config.toml
norm = "rmsnorm"
norm_eps = 1e-05
rope_fraction = 1.0
parallel_block = false
init_std_up = 0.0382
dataset = "wikipedia_en"
MLP neurons of a small language model. Each row is named by its layer, matrix (down: output weights) and neuron, and shows model dimensions 112-239. Each number is 200 + 30 x the weight over its row's rms, rounded and kept within 0 to 999. A neuron's up and down rows have the sign that makes its largest values positive.
Before each neuron's rows, "fires before" lists the tokens most often just after its 100 highest values on Wikipedia text that the model never trained on. A number after a token or word is its count.

fires before: "-" 23, "\n" 13, "  " 9, " 0" 6, "er" 5, "s" 5
L8.down310,192,229,255,181,244,185,153,181,146,149,215,207,291,204,159,204,217,222,233,184,194,223,216,227,170,225,154,213,169,195,214,187,216,191,195,251,251,180,170,197,179,145,226,247,253,173,195,229,233,238,201,215,184,201,198,184,195,232,188,227,182,225,165,215,154,213,160,160,217,206,214,174,170,238,197,179,144,204,172,242,229,139,191,196,167,185,155,183,164,167,232,258,252,186,189,203,123,241,162,189,163,142,152,197,185,215,223,205,157,231,192,201,182,154,188,177,150,198,232,180,241,194,228,189,176,161,218,176

fires before: " |" 71, "–" 14, ")" 5
L8.down25,240,237,233,205,182,248,191,171,231,216,211,117,205,191,211,207,187,175,171,199,204,279,176,121,182,167,222,205,216,191,205,260,225,221,189,251,214,212,176,221,204,163,193,190,157,194,250,174,223,202,240,194,202,190,231,213,248,188,227,244,210,212,197,226,243,209,202,246,212,180,127,230,199,215,169,199,188,199,156,222,211,187,189,167,194,156,212,169,222,226,208,141,222,202,205,185,219,271,192,139,148,186,186,228,212,185,185,234,239,187,254,185,166,237,191,198,215,190,207,283,229,243,204,217,226,191,208,188

fires before: "=" 100
L6.down35,206,143,163,202,213,205,210,217,216,204,195,154,221,165,190,169,209,202,215,200,206,205,191,196,248,157,170,220,150,233,179,191,246,167,181,162,201,185,238,238,234,223,197,177,167,220,244,236,257,179,215,154,198,204,219,180,213,212,202,258,230,141,193,170,192,178,209,160,165,168,125,179,224,200,217,153,204,141,172,187,224,171,186,232,182,243,222,182,242,225,217,188,270,228,184,199,199,186,207,246,154,189,190,147,202,170,255,203,212,237,185,173,203,227,173,234,216,169,186,182,175,181,202,206,213,261,150,225

fires before: "," 27, " 1" 11, " 7" 6, " 3" 6, " 0" 5, "\n " 5
L4.down306,182,228,211,163,174,210,194,170,180,217,181,154,128,165,204,187,206,188,190,206,184,188,186,216,159,184,238,202,191,204,141,241,251,164,202,234,197,194,184,219,228,244,176,177,210,196,241,218,237,181,159,248,189,229,214,148,137,183,158,199,202,218,200,173,209,234,230,256,210,208,176,234,144,216,184,211,200,220,154,219,194,132,270,147,226,245,155,166,193,199,209,220,210,223,219,207,177,201,152,147,222,134,183,158,197,213,197,188,186,231,234,167,190,182,190,224,164,216,204,218,191,160,207,213,248,173,193,205

fires before: "-" 51, "The" 6, "s" 5, "x" 4
L8.down574,179,210,176,204,204,170,221,197,206,268,225,182,186,201,145,210,164,204,246,223,178,221,188,167,177,194,251,151,208,119,200,223,213,173,170,184,241,202,157,237,195,185,227,226,199,201,216,205,167,244,225,193,144,244,227,189,234,175,269,200,156,196,147,166,167,184,179,148,164,186,183,215,194,189,165,190,234,151,215,223,214,217,207,189,220,182,148,225,190,178,244,202,201,212,136,217,186,214,131,195,202,219,140,173,247,177,171,217,196,286,220,184,194,226,200,213,191,208,200,203,205,226,202,177,160,144,238,153

fires before: "\n" 58, "\n\n" 7, " 0" 7, "-" 6, " Victoria" 4
L8.down161,185,229,208,202,245,183,198,179,155,178,190,244,198,251,187,177,199,218,175,197,212,168,229,185,184,203,203,211,227,209,191,176,215,218,164,244,202,202,183,199,235,199,218,145,236,199,197,197,202,146,207,194,194,184,191,168,189,236,138,267,219,181,158,144,215,274,207,181,178,168,188,177,228,200,199,181,171,178,192,198,169,189,164,210,210,199,163,231,241,172,200,183,156,199,201,216,175,260,170,172,180,163,220,277,176,148,201,201,196,205,218,167,242,194,233,246,199,139,199,157,228,194,205,176,161,167,198,238

fires before: " |" 52, "-" 12, "." 7
L7.down475,222,243,243,270,153,209,219,202,220,189,172,185,161,167,215,176,171,227,230,181,186,199,217,201,145,213,224,199,266,225,201,248,267,194,126,163,223,202,203,236,194,211,205,181,225,193,249,197,219,188,186,220,184,184,180,231,260,203,190,249,216,175,170,226,211,177,194,207,249,163,210,224,281,198,194,221,204,173,209,283,147,186,202,177,230,178,193,219,218,169,118,166,152,174,208,240,162,245,234,174,221,245,160,150,191,258,178,161,181,249,159,150,172,199,208,214,210,195,171,234,197,209,239,193,235,222,217,229

fires before: "|" 97
L7.down137,179,234,182,208,195,221,170,236,195,211,186,180,220,159,160,144,198,204,228,190,223,211,205,206,197,224,169,169,246,169,225,216,159,203,228,196,135,257,254,211,184,217,166,197,168,231,175,181,227,167,235,222,187,156,243,157,205,194,169,167,216,190,158,179,241,201,201,228,173,179,215,216,170,183,230,174,202,165,157,197,224,213,239,221,170,143,192,184,224,172,213,218,137,174,155,235,181,176,186,190,176,258,219,256,210,170,139,216,229,209,149,194,199,237,172,203,212,206,248,245,172,252,195,200,184,262,193,244

fires before: "=" 75, " the" 7
L4.down428,190,173,245,151,132,218,176,222,196,158,168,163,218,152,195,196,178,249,194,132,186,205,207,155,162,234,192,224,205,184,201,213,201,227,183,168,219,171,270,218,199,223,229,174,176,248,206,231,219,149,178,190,265,244,204,155,218,228,189,189,165,210,212,219,268,199,250,212,200,202,210,188,239,207,187,170,218,187,206,204,226,209,181,196,192,180,155,199,189,176,194,146,193,188,152,189,228,220,161,183,213,164,181,211,174,191,182,84,168,181,192,196,210,204,161,159,194,189,199,211,219,216,195,211,155,139,155,231

fires before: "." 29, "′" 23, " |" 9, "  " 7, " 2" 7, "che" 4
L8.down52,159,202,245,226,202,203,185,217,172,181,160,215,180,180,221,201,229,232,211,186,187,230,227,147,166,250,226,213,193,255,183,150,248,210,218,210,231,216,222,188,227,209,250,236,195,168,223,178,205,161,229,283,231,185,202,201,218,201,166,279,152,246,155,208,230,221,168,191,208,235,191,253,234,185,235,195,217,202,159,201,207,259,274,229,196,152,208,218,191,158,198,260,195,173,220,212,173,211,232,155,221,222,171,204,193,242,200,158,211,180,195,193,149,185,254,179,227,258,185,257,270,165,157,202,200,294,209,228

fires before: " the" 49, " which" 7, " his" 7
L4.down483,163,215,164,125,142,217,209,221,140,197,167,225,167,150,164,219,219,202,191,225,235,202,200,136,205,220,187,195,256,200,245,211,204,189,245,190,168,167,220,193,144,170,187,187,194,223,191,165,201,232,208,197,181,200,139,179,154,217,206,203,214,183,125,208,207,200,172,187,226,150,178,258,195,187,227,227,172,217,194,235,166,185,255,211,216,221,200,182,237,238,207,144,229,146,218,194,188,158,192,272,156,202,184,219,178,142,186,224,186,192,206,163,197,247,179,230,260,253,217,252,175,158,175,227,195,179,164,223

fires before: "," 18, "." 17, " in" 9, " (" 7, " of" 6, " and" 5
L7.down73,215,210,136,207,253,163,185,223,198,231,183,193,154,262,234,166,198,270,145,174,189,185,176,160,228,160,259,160,251,235,202,193,182,161,195,231,196,199,164,189,202,173,167,206,242,167,198,263,208,161,208,235,145,231,221,184,230,188,240,225,189,177,170,151,179,190,174,138,191,175,166,166,212,182,153,221,173,158,159,232,231,159,205,201,224,161,237,206,213,177,229,177,184,178,180,185,224,225,178,211,213,172,176,208,196,234,187,238,214,144,171,191,177,215,213,217,178,215,227,218,217,160,224,132,245,209,261,194

fires before: "\n" 49, "\n\n" 8, "  " 4
L8.down72,208,205,201,166,229,170,168,149,149,181,169,194,221,189,190,192,171,194,188,208,211,193,203,236,223,221,182,212,200,186,170,202,223,212,192,225,217,231,232,228,243,172,165,208,265,205,196,158,217,183,188,187,233,188,212,171,180,229,157,185,220,141,209,151,225,223,187,168,232,174,215,172,220,156,140,167,207,201,222,145,199,164,187,228,236,201,270,226,158,202,217,203,206,185,258,194,171,197,220,185,194,215,224,217,183,204,155,172,205,185,223,149,233,244,192,163,155,165,282,163,191,169,221,226,194,172,207,268

fires before: " the" 36, "yr" 10, " which" 5, " 6" 4
L8.down282,199,191,195,196,208,152,169,196,225,182,257,223,170,222,186,181,231,232,222,178,191,231,196,128,254,213,189,149,181,196,206,207,220,171,190,255,200,180,154,203,167,174,182,212,247,193,190,234,164,238,230,194,198,198,156,148,226,213,169,176,192,183,163,183,224,204,196,224,214,192,173,263,232,204,186,216,199,192,215,194,219,184,169,208,217,224,162,191,236,214,259,187,211,238,211,187,201,173,212,223,227,206,213,248,194,202,263,221,220,227,220,177,243,181,186,185,176,238,219,198,156,220,219,193,244,285,204,260

fires before: "," 34, " (" 17, "\n " 5, "\n" 5
L4.down402,174,204,178,174,225,223,205,166,268,249,230,196,113,157,212,150,140,231,177,226,212,222,213,230,165,194,232,261,172,197,240,226,163,193,183,231,180,188,205,210,212,203,183,174,212,222,175,248,181,225,174,248,196,164,205,194,199,216,202,236,167,181,173,155,223,254,179,211,236,202,215,192,154,212,184,138,198,178,199,194,210,191,201,143,186,224,191,204,191,188,224,221,247,196,172,179,135,175,194,151,205,259,172,225,195,186,278,237,202,232,190,164,234,243,197,152,188,155,221,211,153,186,234,263,225,165,158,237

fires before: "=" 99
L8.down586,201,222,149,218,223,190,191,218,234,262,188,200,177,198,137,188,194,163,244,249,235,214,200,203,189,219,146,233,224,217,209,220,204,213,224,63,180,181,181,199,263,263,190,213,176,211,191,149,228,157,178,218,221,280,182,221,212,180,209,231,204,189,192,172,209,224,272,197,238,173,176,267,210,206,198,161,172,183,191,200,175,206,173,196,194,226,180,195,216,177,214,197,208,196,172,156,194,176,177,205,206,217,208,194,189,187,298,134,181,170,177,166,190,235,152,219,180,195,226,182,219,218,230,186,212,226,189,214

fires before: " |" 26, "." 15, "," 11, " million" 6, "t" 4
L4.down151,186,212,194,202,152,169,205,212,192,192,166,203,205,234,161,238,219,191,140,155,189,186,188,207,206,231,198,138,226,159,180,238,198,207,209,256,212,181,180,230,175,203,177,130,181,204,254,189,175,153,208,198,180,208,211,216,236,230,225,172,235,138,197,229,174,205,219,174,235,187,197,232,202,201,211,232,210,203,198,177,136,229,254,163,273,201,187,190,227,184,210,189,184,197,187,243,170,183,231,266,215,177,145,223,200,200,243,194,148,218,172,170,173,202,188,191,143,175,170,198,224,202,121,192,222,193,198,242

fires before: "-" 82, "|" 5, "N" 4
L4.down51,195,228,170,241,191,195,210,231,217,207,236,161,185,173,223,188,205,186,204,191,200,173,196,173,169,225,219,206,174,165,218,186,186,225,214,229,143,247,188,190,152,173,188,222,173,180,183,187,194,189,198,168,194,205,229,183,210,182,239,227,295,240,140,156,201,213,165,201,186,239,232,195,159,206,218,228,172,181,207,175,220,208,183,180,220,215,253,169,230,196,176,186,177,230,198,224,158,193,169,208,236,211,218,217,176,231,171,182,204,228,189,217,213,229,250,171,235,231,164,160,181,228,205,213,186,247,188,178

fires before: "=" 48, "\n" 20, "," 8, "\n\n" 6, " and" 4, "." 4
L6.down110,210,205,212,201,184,238,165,197,262,195,220,229,184,168,233,203,213,218,209,181,197,190,185,247,218,220,187,232,245,208,227,234,217,188,167,202,192,186,201,195,231,190,197,210,182,232,251,200,275,190,189,212,175,175,176,189,197,161,248,273,207,177,182,279,253,207,201,149,230,235,241,238,198,183,242,159,194,198,176,232,204,204,215,183,178,172,151,213,159,205,185,216,172,182,233,203,182,195,225,213,226,146,215,211,166,147,174,158,178,177,216,178,152,222,207,254,205,237,197,184,201,216,221,136,186,229,173,148

fires before: "=" 100
L7.down72,213,194,169,189,249,179,237,191,189,189,192,175,210,219,241,208,278,215,183,207,204,185,201,209,177,197,159,200,190,225,141,193,229,200,193,159,153,179,212,206,219,195,143,235,181,206,193,147,228,195,151,157,189,233,194,195,189,215,183,246,214,181,186,145,221,174,190,216,246,184,183,196,213,155,218,160,231,201,230,207,213,210,198,239,123,208,179,166,234,203,138,152,174,185,173,209,206,166,140,207,177,265,192,262,182,233,225,136,177,180,203,180,183,226,124,239,226,183,220,177,199,177,177,177,191,273,220,223

fires before: " |" 44, "." 23, " m" 4
L8.down340,181,169,196,224,219,226,207,207,209,168,183,203,176,193,183,170,158,173,184,204,149,231,222,219,136,201,271,199,195,197,207,162,214,195,169,170,220,203,214,214,152,163,223,240,272,207,199,217,206,182,221,176,226,214,236,195,200,163,241,277,206,180,150,200,204,239,178,206,138,135,219,169,244,190,194,204,207,193,168,198,205,201,254,205,245,163,198,244,222,238,203,206,157,197,168,207,208,240,171,216,240,157,134,170,173,178,177,199,213,157,193,183,210,177,201,199,155,225,240,181,252,170,180,197,171,220,208,221

fires before: "=" 84, "\n\n" 4
L8.down45,245,185,189,203,215,212,187,226,208,174,190,180,248,177,185,177,186,197,242,183,142,207,243,187,175,165,211,227,173,160,237,230,246,221,200,183,183,130,267,217,145,231,200,224,148,222,172,184,221,176,216,179,206,195,187,186,227,234,219,238,175,194,169,239,246,207,181,178,161,185,173,209,220,158,265,190,216,176,200,222,208,211,180,212,193,153,192,177,248,175,194,145,219,252,154,190,184,192,169,185,262,211,201,223,173,186,238,221,208,223,197,231,219,212,164,189,139,180,185,182,199,180,191,223,194,195,177,201